python train.py --num_key_value_heads=8 --norm_eps=1e-05 --positions="rope" --rope_theta=28600.0 --init_std_qkv=0.0211 --init_std_o=0.00431 --init_std_up=0.0211 --init_std_down=0.00431 --optimizer="adamw" --learning_rate=0.000824 --beta1=0.9 --warmup_steps=319 --dataset="wikipedia_en"
MLP neurons of a small language model. Each row is named by its layer, matrix (down: output weights) and neuron, and shows model dimensions 16-271. Each number is 128 + 24 x the weight over its row's rms, rounded and kept within 0 to 255. Numbers have three digits each. A neuron's up and down rows have the sign that makes its largest values positive.
Before each neuron's rows, "fires before" lists the tokens most often just after its 100 highest values on Wikipedia text that the model never trained on.

fires before: " ", " in", " on", " the"
L5.down270:107104132134157103161098087135142133109126140108138157124154152148129087179145130112120169076131135147100123106164118088105146140125109092085134100148122131157134106121142104129115121125088089139129126128115144116145151106124069132072117136148119146140148124123166136102098136102132096149078102141111124139134145067132088127127104158141162138080121097174149150144149108075108129123147144147151097139129130124136164098157119103115127162128097121109146115113078123124149146160128161095115122075144123156113116113117133073131137098104127123112144113114119112119141186130171128128115138142138100129091105170134115141116129115088172188066139101119109135120112121119154126144123108116150112160113135088122103141117105073152139119126116130117157158171099098107100153131161157

fires before: " to", " in", " from", " on", " and"
L6.down1090:088142094146107130128130085127113131114161155140108125210172127119138142175089127146125141145092097112140108131131122136155098148081141091133116118138140123102107117127132118160146102149124196113164105121140100105154141122108143137139125093136138134123154140108117128112133180121138110124132147152168144094123128096134126155097113127095170122107154085090123104160095153128155122143095167139125157088123147117136177060139104131135127135128095137135125152126099133107154135110100151159137127170152098073125152135121108085160170137131134065129135099109128146070162132151122126141118105123104134126117124089102140129122136127152135165121143147153118155147121135177093100094144148111151115156138142091141154144125143153105175128146109127090116132141160160106119117148148099

fires before: ",", ".", ".\n\n", " and"
L5.down235:135120097141163105132131086118119101158088143101085104170141113129117160150141134136099087157120111113109137149128144126106126146141128136129155122108114099105132128129109103136125159151139114134127122108107123151113144116132184127076156125121149165112118111082131134119113100101163125147119128137103121089178123132147152152090121096141093137110111101118135139093140129082151128153132117161145120120140127125118166133192127111133132112133103120118116133185118085136116127111132120125148125108157107146089128143117137134107119101113134134100115144106110126131130123061124120127140100166107118121137125122115149121082097113125130107094141090161126089171091123125149174146117143128122115103106098128177115131105098119153151174116120091121192098122118116131132069102150133

fires before: " ", " ."
L6.down454:160164148125126128151136081090127109083113145118090147129142164106127109122126141133133097136130172086113070103105134149181142153136123131105083135106113126101131099133126134164123086165143152136099100116114140164148148120125145105145116175170089161124115104165084133086126158130136167092117125103120095120127121117138124106092156159145147169154125106137118104143127158148139102133083082129120110142128161121146141101105150139168141136117149121134118134084106138114093147133129103119158075166111175079130122102164138107099180143155169097115145116161153066083127142150115123091142137115134114116142161161144144146134140159106149089124097089144139140158148106118099127142069116101075109117100133138131112138146129141108134151147134071131139130135099081140168146082151107

fires before: " |", ")"
L9.down93:064155135140109112148141105149146152193148126123109122127136162145124130122118097170127111112134061110120157113126148144163153139154171120138124137110147114157116148091157112136113135166139152157130125110127109125114129159102144092112132129100143170142105091123119119101146117152097146099101107144160149148122130152095129096121180124130097146092125106118137106193104100105070124128170074105159124127139098135105130129126134139129104112119113132129145123144107121145119138124125115105125121102131157126111144124133111157129139103121138105150116085157146090121113162125130132137104082127169144139097181127096122146086143102135101125152148144174147124122117131185087143135104087085109140102131162116126124098167125145106108105147111166119125109129121097144166157116137118

fires before: "|", "The", "-", "===", "A"
L5.down696:154122122129171130140144098176121135081112130130113093087135103136119129112098135131178121106146139127151115179136138119160129120116149149124144092155165143129143111150160140145146138118119129115117152121134154101114117118100126159116123087124114122110125161123102141123135131167124130120105152105162183107155108138086120145146151103149092081144109113147140112043123198148147073142136076137106157124122149124074123104059105110108122122150119108117156148098080129135113112119135134169128141111134135145108128122138101108131102140147197121114128116121118160170136139136125168160141116191101102126100100157107142170135123117151153096100167096110154122154178164132103129113144156086098135135119112149100117116082104166123107134117114134129141148130104118145122109142129090

fires before: " ", "20", "19"
L9.down7:128148152160175134190138162166122126130152127139089112099089163159132108097128107106154091163131136135168115133064158115152171126129080080167119140148131130126180130158104092125127153126132147106117157106112128127092134113098124134135133102115115142125142103119125130160088174134131143161105150162156157145111131083117119132093081134095117093115133124132152130201135119132130126093116051121146124146097111094137120132127173142081126124135149102129157128117104126116150116131148136109132136175064147112161155116147097164119111165119138140134145148097144169118134142139077155121142138177095109098119127117127095123103171146116138122156116097147158089110098142111100114110111119119122125152105136093126122112170109128111161151121152103152209145135153100123109122133139158

fires before: ",", ".", " and", " to", " the"
L5.down206:138127150175172110108171078150178093114146094139117131162138175110116136091182131107146118102122105119137121144085155125109151151170139129120122096126130135118111135118137123161126133152113130147119095111140123141099083107104149137052144121144121101122139085140191125130145130071160104118161117156111142076122127152096138097109150112149120129133157130122175125111134106081128133134151142169116083107123174154144101144183151135123125137162111181117112109125113129149141124125096143122140158102097138158116114135163144174140119132156124123157139130104120134127129111131150150104133125143136103090135118113168131107138096176138155160141117132133140150110094119137120149156100133146153127097159128161133146121126104140168116143112147078104127101078146101133133158101122113

fires before: " ", "|", " ."
L5.down461:150164112096136134137179123154119123118125144171135142114099135159111139092112115142175118128111116101142100142133121142141124120166105084172144192128130089103121120129157114129144171101144116175120109171137112104111117128110147140161107135099092118143150119165113118103129117090112086145112122100141166159127097118162116139076164131120107149112120164137129155125116113116137109114155127131101149156066116111120143144142139183113139105126135093157122079120125149100119166141149131152144148108121143137138093076105120137143064144165063127136131111156125108108145114138121143049127151142125133106108134123128117132096141136162124129102137119152099126116090130116103107134128113099090159133100096134144114125135128157135112148151122135120169166163152076148127108128144140

fires before: " |", " |\n", "W"
L9.down675:154135112127138144129123165137104090129116161125175110156153085132158126117155122116146154131115135129143152111133140118122158123118154131132161157151120119145136100142133106115124136105172178157155152108165135151116101096168089137171074130101139085128133154134098113109146165132153100086133159120135159117103185111105105130158107099064113141163143140172114121117113143135081108095133141138183135147145123147114143109122148137087142103129102083156137098078140159127082132143123078139176163160139107123193141117139141128122160123154104113115134143127066152172125116156132144156139135142135113109094130178136164141170126169084089137112132064131112144109103137162091121134120156106132154097140146107110165120137143095115155107165147093138061121158124143141153142130136093

fires before: " |", " |\n", ",", ";"
L6.down954:119121164113163150114096166115112144125119082100113092123136141127130118131141140139147123122110127110146141128110114142127123184140133140078147086087136111125150160151138147126121110121119114102125133108146125159108079153131125150089111055102143115142147124096101117119149163157141133134095120145159125134148172111130128128155121156168105089154215120158088125126165142096113114136123139120134132122132142106149169142135133093114130141141116129133118102099094071106125193150128109113105115088109106131119087130108123114120122100176115115180145151163100160164149096132162127147097119165093129153166150125131119168140127128158114162112169149104121121091139205113128119134119105099155157116127153134149169144158132144102126138103177160123083133071152120147104166144135110

fires before: " States", " Kingdom", ":"
L5.down1171:095104135140066104173090125141106121145136178113142137136100111115106145114139124132156156127186121131107112125119135119124126144116133173142121116128150125136125135112126121142106144142124148086128103139126102128110147113126175113128134124138152119157143129136146148095104133146106093118111117132150134126148118099112119172092121146124150125126117124168090120142108129141155132126121129144193108157111139143138161147108143094176160148157145141107141097126127112119097132165126130094118125108113109174096121110156119170127158085178070115086097136162114135138122108137130107197109147116130130088143122124132122162083115126159094093110157149103111125148100112117097159119133154125163106128130134086113146087105107141125107151091085140099155134118141150150159101129147116

fires before: " States", ".", ".S", " Air", " ("
L3.down260:059128159143124149152123160139089147158166136120132124125117122133102138138113078088104135095165106087095163093118139151185119148116085107121162122111136114134142111109123117110068123156111152157159151135141170129091148108146133132127138143133117130112150157138129145099150122170116140127120132099154154178148139122147136168089138120105151183173114136170076080188104146171112148154094111145181130135145152149140157145124122104130097167134137146147140116136105147138090126134122130146114126109166115173131124105104092135120120109162094086133085123117109105118156126117145134119121147101126124136118114188134109141101140124175137114118143113108095110090115150139119106102132108126114063115132159106116171123123100145112111123142119096163138112107096101115129087107116126

fires before: ",", ".", ".\n\n", " in", " and"
L5.down452:075110157156141106087146110148159153154132143121117097139177125137141148156084090121128145116108116103194149113113117089136126149166138141144158127160123105092123170126126140129118138191112121159117107106128138157076156116132102131093126085132161112171106107078075134132153132108142187138168110119154142086140149127144125110105133141131110149076097118127136106120138114135120111161146093138138144096128134106118183127181111157171150075132150157125131130103143089131131111132115134155134116133088115092144140123171157122135093088089048166138088167174092139153167100099172093146090079103146119113114131119113125110076103100125137137136140131146126126165114179147108145117112143161099128102134147104145120121144118099109117118104126099153106090109108147157129140157116139

fires before: ",", " "
L6.down831:160117120129122091143092097139162153168087134144127160139158148120083141103107135096145112169106069125139145128118103132167090147179113082132133124106127131121135135078156127100140100112105123165132125112127113077111134124144124142141144112125145160157125130095113119142136130098120092115136142178165153125127081085086154082148126169126084140133120086185149110145134135078118135130168131134171132121146119174144118163128124101087126084114122168161128111145111142178137150155112187120171130084086152077132118089138100150113102092134120117183082146136145087076133159134137110128144132151143149144092160121108075163143073141125156150122145157125141161104105128136127112097129099124095132144131109137143103123097081123105150132111150142135116129116123072092076127127174132

fires before: " |", "\n", ",", " (", " |\n"
L9.down439:117158160150081145122104119129190144111171114127117161115124136129130133141108106108126096140090129139133151110142119126117094128098188111093139113143121106125113122102139148150164106164111096138171113172112112126166127147132142164146172165179151169153138122162137120174158139152124141111107079152188101126144128182125141112129072150131142109120089113159142099110140152131101139141115120118107112091151111161127109104124120117130093149156092119060089107142103116077160100147143160156081105120151111183104140153184133107123067153154141118119109103148131121128133160098115120138140127108124132140139130110131154116111135166132076165148181207126108135143135140141168158142144115143141150093134124165093126092145140161120159145122127152130088114118120138140124111134108111

fires before: ")", ".", "})", "–", ")\n", " |"
L9.down520:120139083083110116115101139169129141144144125139124132136159208138122088136088128109115146136156108138142094126122077145135180182130153137130101117118118164111165105153137109126098144116166123136080147159119141146093117158071148107169163189131092095156069095122121112110146138108118113095126131121151101145112124117126144155175110120113156143131151166157150140116113105119136119130166131065124176100163144147127145118104157139099127155121135125188127113146088132115143160110142081086148138128084125096110125113154141110101122115139174139172087166148105115111116138100140127124171073113119129156119103140111107118109147140124153161132120107176155132133122124120136132143156115122120151142143138181105117126129164108118116105118132147180108132146113090121132125150097157

fires before: " ", " \"", "ya"
L6.down305:133110097087115144176130159165118137143137125156122105134146120144121139131147140131109100128123125126144112105134119121156140127140128133129128102123109130113153111133146155072172103137122112117146133105147129110172101136139124116153118159163098152115106136136124122107143101110102144116124132133105107158135085106127062111088156131140171092150113123142115149101182124135109093125165115132161145150111178170151133119177138077130142139154146142121112193094143151110108123146145115145169100112107162114133146106111102103134187095160113058120107115135148104115122119117179136127120113130112104102140142144113084109088109148101097098098150122098129159147142115098095128136107123081113132116169143117174136158128169114103117085169167134102149125100095126083139138087129087

fires before: " States", ".S", " Kingdom"
L6.down936:134146127129092112123095150133149116102152189094092144164105119141105132118149126114173172128112180145163090101126162162103126113094124136083140129145191097094102167137150126107124149137055118116106149144074131139088176105135160115113127131162154118162136101149115142096146124159139131108146118173134143123152094129166107143105086118118130107145120143130081126138127139130138114139154139082144122154118130133132145133118121164128112203149175132073127130175156143153129156146137133107122149105087132175129138135143112128102158114173131126092123134150116105122123143147105105159143112081167129152129115128147117151073116085173142147108165122112140140107103075133131100117112139129126095144123092111147166111142134109122097127136140156111132138120120125149070121144128103

fires before: " States", " Kingdom", "-"
L7.down286:137156144141122093177164121143125096080120143145144135133118131075118164138121123157152099127145151124157127145131113093111115139102117153136139143103165117079102106149123088145146118129140166144104194120155138123158113104125154082150123127121143141135138105168135147105129148191118161087158148090121105119112131105174124120105109148149123071137137166164123119122091192130137158133090113162151085152131129121093152081150129081151093179138153120118111134101095142166143079088148090113124132108116151200147153102144148145110154120146132090116115157147151141169111133138132171073085150146100142120108146118140117149097092080151152108088188141104120141087152126117150118168108178145147155130102171138124139118120115127125144113124107134153130159091127171120153151118125078

fires before: " |", " |\n", " on", ":"
L5.down925:108147077095130116145094113144116156109122079130140139128123090097101136129080110117160125120113078126143106132168133103103095113123125117144128131124108125144186132115110128081100132119159133123112150131167106156128084115188130140157115132142131134111137157134113114138108153114159104141115108143148121150111126114134104154123106105072114135143145131123108114158136169152142137129134130159152158118192126168096136091114108147097137099130173171140122105144140124117120092151126125118111157131125137087177152105108121117117138146123153173088112145114150161125116115129134131095102132145148104161126115156128132094150141102114109127127091143124120128136117180178132095156116102144153139115113152108117084118125180166150145139096155133128137159133096114052096108139128135

fires before: "-", "|", "20", "District"
L7.down284:126126122131150120130157128104141140103077140122082133091101133121112110089085145131112094175150133115198083157126101130146125135126157140091115110139158149096153075119120117110133110093130086118090098119125136152109119129092143122116139167136097075132093116121108087101163135131121125099112180124151161108125111149124098170152140109085122078121108090097120113140088098107132119161172135105153144118141165147114108140077100125089139155149125119141127137099134105160164108155108111146101113136105115152152128136115144121057138091107134159169119135119108090148120067094137174130164124160094153149132127130110110136126116112146143096129101083163150134115114118138183184088116158139100093131129135127109156107132104143114104182127145136091155146111154121146113125148070139

fires before: " ", " |\n", "0"
L7.down725:139101135124117103092097117081120108133091159105123151138144140122116164134156132158170132157121124144134145105090095151117127132157175086101168121124129085136106124107098118127091138120120159138106146150091119133118100155110091204162152133129125171153156134114134166093145092120126119112088131087184101157183119154103128129126114130130093136136121108135144133163141165066164132097111111128083115115125135139118149159115162096119122126162134144123170164122114118122141080097147165092114161121110101106077118121113109127142109098106146116139126134120125116113124127090100142144152114124145138163136121109135096097107144124146159167088106126094130177131094125140127091112114126101100154100161124127171104127077137123153111117123115125158147083088119131149162149136117078

fires before: " ", ",", ".", " |"
L6.down303:174129163098131111104084102140163138114129107144147123128129141156122148142164129132157111168128124162141137141099109141078117144121148118143146109117171127122133097142131130126111099165063129116122135123185147120092130104135121117134131105144103152100133119156135127125131146120124124130144106173160109110134147114115105108116138148137092110138116167134137104141164097148137127097103087118118137157155116099143118103126110161083101154119125127141134133172158089166152083131118123130122122134122116107115128167134126149097128112122166177117164170131110197126121079109151147144148146155131135115130114145142149100127162089106170126124118103139150099133129126169147104114154122129139089108154144123099127152167155110122152126155105114097162093076147111081108124158119120

fires before: " States", " /", " Kingdom", ".S", " "
L9.down1078:128116120164104092144115104115099097089085160115122130124147132101140154124113122126109095093126125165140118103118156128141162149129081126089109139145113147113170129142124137129115099114161084143110175140106115102130143112159113102107139149104155142120119147165136134112104150121100091156137148166130151116142131104122187165126100118140116135133111138152124119119100147136109155101124114154100090110149121174115082138134128099132124116143120112099128153140114140180105090107106140125149146141181067145134164137153125126120115118172102101136087140125119137128139072160130147143112139110127168109143133092132114129078117107163141160125143074092144105126131094148135183102125133147131132106167140130100146136139085108179095129177135126101166164167114096130142115139114137

fires before: " ", " |", " Goals"
L3.down394:118099169143100104164149131132160091159150090102115126147109132085138112093121146115143095140134156129154134104126172138127118108147140123122165104109111147121111132111117102106164167135160144111134147113136122099119099112117143146099122098141119121148142119142132156099149126152114082161146156132159094110088114123122077127111119153121140114190097159118136086127119134099185181106141123141153090119097129098136121082108121161138146157124155138107118110131134122123119101113132172104149108162143130125184169132147142100155126128156119133074127138117126139134166126088124155125140160151150126122101099089144107056162117096189155162156133116097128127125142149136101133134165163114108159099144123089103173144134140152116152158110122092111157147128137122105138100152114166

fires before: " |", " |\n", "′", ",", "),", ";"
L9.down63:134105080129090119108148129131139144103109137124123083112104103146130130083128107130086148123170142124142188109102098118102125139114131098128208103074143141120099125129134125151132115117165092125128143107179120126153093091133112155127134161147140099146091139133150143140153135147096139133153133113104142112110106199134145131107158103102122144139163139133092163128155107136146150130150092178151122123122120121115150138123114150119152121167089117148104079139109123151136106109176107121166141141128128146116129122175170150091117145095117198123128128128117127112160131104098136135079118123126092127164114106124090109152128156117153128142133210100161103105093153123108111139151135121174126171134151100131087103121126154124144116122078119168154137086127142104131158140152126

fires before: " ", " April", " January", "1"
L6.down871:123161124121137077138121147137132103144136107096159167123135139108126135169145138133116084137141094117136133132079150108120153114155191171158133123136144135147111141126179112128166089080138132133132120114136053135102094119136101121146144111116142146077099110130132114126116190125127143157120114155133130121124118121131100117123090140130159155130130080130149128154137138088104111132109076147107139130130114104139126110148151127152127135129176160133138113127122139136106156138149133126112105130160119094119096107150113094119149121181120082110165087151133090122090142152151146145122151154161139147150111147134101140147151102067115074119108099089164123145098129152168124113098093146067123155139124144119138150127106140116121127108204158131163100177127105158127088110152140

fires before: ")", ")\n", ","
L9.down102:085162108100132098161134131120108131102128116124116141120136145129107152131099140097123114112138147163163140152106097115145152142125208147157128110114132128095119109135154148162111112134139127142131156109155136114127107166129144123140125095133130123150091119108130115142140111097115154118141133104174110122134122132125107129121174144144131122135152103163128109138110167115147107096127126118159135143142115170122133142134146141175100111113136120139119119139115138079139131094122120127137149113106149156099122120135170117070132068151167122158129161136118110144112148095181139133147101098120150150138112125129077128117111123163136171167162255117150167136156118133110162157165141109085133143127138095131103165119141155088127131121108119120133140087104109118134127100098104

fires before: "-"
L5.down1172:174088140129114109130107090134097163132130135133138170133123150114109155088144105160139118145139151094143149117122152138122111099134143135092126087173127106127126121149158113141142128158125150112142156150119095135138134111127122143139101115154122140124124119124102137136142141140109081099143136113108100105144119142067146109157135160070111133118111140115161104130109173112172111112107072144147078081173129153120125118117124147091112110085127110130090159129124130109138105141102093168146172129126152104089124141102150114117145124129121076190157129115162100090086141144114135048104116151124086163122122131137151137085116130151137098101120090079165168101175107146133101122152136146122130104119144118137156133109151147110105123133123134072171117084092145155114151149106128

fires before: " |", ".", " ", ","
L7.down1087:127109134106094131126127131112144161148141133104159145142150167201114094120162111140167157102104137131117161150128145120163099149135132111115138115130098109128096107119164117150126140124134153095125117145170117128102104131131148135150121092137174176115162163113163075154122146093129178128140114154112134112098117114127127074110097127132136130126148130147116123112139116132105139113152151131163160104168161144161127141121173118113156109108099100174116105088131178104106130179136102120113159094105157099171141129153125123137172121162112155125164137186139106116141113155067150140129094179162138120159071141160120164131166172110146113141136123102133128106145148137114128096108158148135151142116120155131132149124113123168132163125156118160080149148157089143141120151147127

fires before: " "
L3.down230:136110137150095102160114122145139106155108127130120119113142146104111135115139154094123123118134114143119169091119164145143078181129122129088134100118169117123158107127110124103061067140081152135144131120155089126096138128160100151114155106154101113095136100122120099114137144101144142059087125155123127132113141134117116153137151132158122157148140117171138121138148094094137156059114119123140119130176144126112118100127115131129137117132135180130120110139134124114140122152132150125121120139076161098115104153143118178138107083115158100137121118119191110141141134155138110129117126162107145184181130150107148168178107124166181160137147106126144186113156110106151144122120136151154123151112143165122119143095096150117194113152112079107132095124155132121120186160096147

fires before: " ", ","
L7.down693:159082114138136120167134121151136164131104147122142149115125164110092136139140137093159133162145147136166128138080151153146115147134143101123144167101134116093125105122123122139126127091079117106145087142059129126124130108114133158150140101156103096114151134092129113125108110130135119105112154136159123085122171104121156117114175124108113125143126084120075134142128116095144133090132127132132113089113145137164122155111149125129087112141127136127174142155146135156162064122157181089144154139106124148106118099126103151118066082090117145152106116112139105130128079139144078149154113165116129145187119157141112149112111151192152142128122146087104126145114133134112116114098133130133142102139125144134124142115107130160151095128116113122079133108161084113127149123120111

fires before: "-"
L6.down4:168138112144127143117109099148097141061128160167151109122104135120093120126134108109140143106129112150140146121133121083099149139139144179139172117090122128125106085094187146144125144145133118138129143117111118121097134118103113150112135142134125144133080096114120160115128119094103165099131148110135142115137106091074131139144106133116103082079117160177133126123138131135147137106101115144117142137132146137100098114115092123103125139137138141139113115100108110126137130145094150141123101113172085145133122127141120145106112095120122132155118156130141123145162132061148136097113114149131144091085126116100171168110124116139144110127110069138168133171117163146130173125135145158122141158143111114124098139123132092125136150066119093138127133137102102088157152124137096

fires before: " |", " |\n", " %", ".", ":", " ±%"
L5.down799:153117136110131145128145152133138134131097175116090138102150136141171116136113103130122101126079181113140125108108124105161130127136180108105102094172147135110118161096141110183146095200157107142161113129087121133069124088145130157106141156145093133144135130135111086113152156120190149178128172140123124131134160156095117103147076078131136162166130092160097101151116133094109086133139110072116103114188133139140118129116116151165132142127133158108131125147146097113134154160124128090130153113129126108117129135117150090140124136153103131080140116138135096127061206134111118136116131117121172137130118114153163147150161159096113144127152097081150172114073101139134128102134148115172096117169149134124139133109129117118092133145124129110099099167153167140140093117151140

fires before: " in", " on", " to", " place", " from"
L6.down24:142134144129122128096137115130153140096113131115141114158128115102158078116095140152108109111111130139146102111147131150122118173093165133145122185136156117178163120156139085148135126156109120117184095128136138137145096097122128119153177127117095125128114143107164130122109177156122125172110141121139140097107153100161116122102093135136135123120138096136131114070142134099100134135121156112091151159110150134168115124153149151182116108095126130130134161117110095096122123118106156159149127131161147126119143107118130096118148115132094125120122114123135129135138151093165140132096114122115108113115081125112128085130099126146127154123097079120115112124152078112101137120181117130152108141130162081118173173138132089110149135122126114130135163139097111095106140117148157

fires before: " |", "%", ";", ",", "."
L7.down1306:125152115113132122118095151174167091092160119141145112119094112147141100153099162167138133100098158129138112125128105140139095129082139112143110087138105134134117168135076108128134122101130105144147108150110126175093138142128107092152154096113125103153122137098132082114116132114134166141114104134138191105139156135132141131146126117114120149159131133115106104144139109109126140115104147116122166110140112112125148221065147128162132114112114145158151151102110111127139124154179148133117108106180123114146110109129139138161142133149094153057148148200125129109112120132110153119116143087102185147125133154127145144129164140130125144117130127109159137119152102150105148132099109147114143151133080149101116125146104095183102130130097138181036123129114137146123138120081124

fires before: "-"
L3.down277:081200130142140155113117149066082140109123150164150110128128131123103131164169161174139118093131073126149123124148163132137107150100130126073138155102117142147134144113156150130131125130093150109087156158168150118138125181133137084158129128111139120108103104159145191101152129107105114111160134128116113156129116121078136087146075141135192093089135117109122127146122133119156148148135111156171132125151153112130137122129125127125095124132117130141127139108129101143133137090131099141136141137156141126118102147100148113133135149109138172147098133193137113128117119103126138122098145131117140144122153164108126123126145146153141109123166103156131119109161108104153097112160149116097132073106107101117133103141163127106112132118110168082205147121101141135147120134139109

fires before: " |", ";", ",", " ", " |\n"
L9.down728:162093092150179127116105130102126126119081129121145139157145157122155111113124167107128106149093147130108108151126140126134139135160152115133119147111114156078114145122107146126109143100143161146183136089117125142171109153112133137136099105129126108130106136143142136142165122100128187131136115129118154136158118123121151165145114133142114115135166138108162119129158113116125145113172050136103168155122163101159140148125135107136092123104116128133138103140150133093177140089097163134104149110088107107118104119170097134090137140093105145179143125156124143127119090096128152113117128128124135151111118131133112153146103098147151145138087221093138157143127097146117159149186114137158139155150136134139156123112147160144131151119115142147134083151120140114120118121105112

fires before: "-"
L3.down786:167147132178149110168148127121097168090097143120142103113123129114088180141131114157150104114122137145163125116164107122147111112149176137071155128120118098143092101138131167119123140141146141136112141166138171117109139148121113124153127128132150124136127128124124098120164146123084112123129163131144129132134129119118112097174107094121135137068113138136108117100082122129140092131105120108102147149160129130095145104092091130138116112164118115123115155103129086131146089174111109146151136135123097142146122111140159143122095111133129109134097128199157112154122104106151137106114134100129090109118146134150157142148140147143159142135127117090128192163119127128165140118141159120148124115118140118094140124081116123131172130107092134107162160161120168140118131119092135

fires before: " |", " as", " in", ")", " on", " |\n"
L9.down502:136147126122091110148155170136148133133111117095087132094089115105140109137080115136159098123090127125134112104173149139106131135143124141110120129171174151121117129112124147160182123104151145129133086111141121153111131150166135162097124113133147082150122165143143102148110147138150129136135110066159143136105136125102077139125100162142156112139118108128148144148117172129160144091141158128145117146156097132119140127122159172108097123121135128108135090127140128111107158146122125133165118134103114093175098106107147096130095153146110129106093154148142138078132159122167124128122096146132094128115121147122120134117107095141101080070089170116135137144172128092178132127134158128148139121136115143100187146119139136097113111150133097141090172100110131119106141110148107

fires before: " |", "–", ";", " |\n", ".", "2"
L6.down959:145129120100144156124127142112155196130123160101143179116135161135164154094133085192141109139097157136089162140124140085152072106112131127135127131133120157146110138176125098142120118125131127100092065128127131126154138136115146109116121087145151096130120125135120112132121118131145161084157126137142134106114079136130145080135116097144165126100159148127100126148086121126121139173104120154168129127087081148121132097133121145138145123118126120119131147150174120123120090161150117140139119114100155115129083095132116102153153163144126115155079102184124157137157111114174120117133144073178161141124107137127109125119173139172111102170149220109129121158175141090097131104138122110110120166138163174126172148159105137080118152143151124122110110129090130107126099093154172

fires before: ".", ",", " "
L9.down769:118118133108132112122059096122132079114108102134131117163174155140153087176092145145143123113138146127110118116134142160119158138122131101102147133136125111134112163138120111148114132090134103168103125112107125146128074125140162105127116155149113109146164086111156137132098112127134120115098114146093106159178131163107131146157136111129103131142131150155132111124092167138134150107124123174127127144151123165199163119197123103120120105126131149115101142156116122117137143107127122148127146146138126144148144097134122093141137122121119145147145161122113107174133147140104110129107110123147112131125196119129159115143110116109139121128119117148111089128125101119106136152137152150138159127127085128088132136142081119178124115127108067165092102122080136118141107145155095

fires before: "-"
L5.down788:133110113162152136142083144115131139102149158158162151123120131087091128125150144119118121101104154136157145134141123100153139119143153178102140085097105138101102105100160115155142091118137109110110124162134112125100144199094121105129140190111106129143122137110119126109085150081106112089126145092128098094119132134134120116166096151091117108124127129088123145115084142126164109136116115146116143146135123138115129147088122123147115130101152109162135149137138115086152107158118133178118132156137120089136113126150083144139089105156134143154119160159147078112103150115163121120115108127111137148136137133092143143126120082190165109121131065120155132136108100125166150095134162138155125099150158160114125088124164140121130145119135119107183141139111154100158151173107127

fires before: " "
L6.down970:138143162094134120129155141133122139137140097158143147148139158133127136102128107112118127144155104160122126101078142126124134138099127151146141121098142145130138143159160153100167114117098133146159152120121093086139106115139112148126098089130137120108154104120118135146142178120154096148148129153133133159129121088129132116102105127158142153144144105128154146129153122119100153129107074109130137121103171116096137131161120121121144125144139179142116131117157177106102161142148108133122132144121100092121116107144115111142160105165112129128162155152146129125127128137168157115123149134125106127129140103159015132133097155114118032144082130105125125108081124133115085116141110140100168118123127115164096151170138139114125105149148110131136109154124104151138116123152109

fires before: " |", " |\n"
L9.down1292:173093084117176133118169115114147134156147149126140138147132083112114110121164116186143129119177086131092099124154156161103153149127093099169118142154144113126102159095137116137136121119132163137094119116121152141137167106128143138116158137137126127127151161109146152160104162115131131100121179133140107135118112091146126139151136101087150129138130100155094110186121077163144124152116164112142143143107131115063076120110115147095183137111130131136131114115119107119136108133155116099129148088159133133129144114085076135136126146129165121107111145128156108152109126137104119103108146123107125150158101109130166141149158083128133158162118024147147117159121116140116106164117111140158127150174117113091126174105113143130139129130177118133099116118118132084122148102099112

fires before: " |", " mi", ".", ";"
L9.down230:142157161102109116123163143115098115156116126109124102129146110093110125150124088120162167121114163087144122100105111154082166098094122102135113141125133129117139137164145090103097114092156124138122148138138137125081154066095134113114156122122144135168158134135099180122093157111153114100096118142127105103115106104118117138118125132147140150131149138147078137138106138145154168118100128081126100131102138092136118129120143143127131124120142134107094161106110121152137112128170129111124099124105152128154136088134142106167108126147143171137088164105098130145182094125109137136113151201070093117076135099135120109162141121157111130121128133189125138161070096155115126109125105123111118166113104083116155105088098119174152145102103112097111114140156139114092104164102103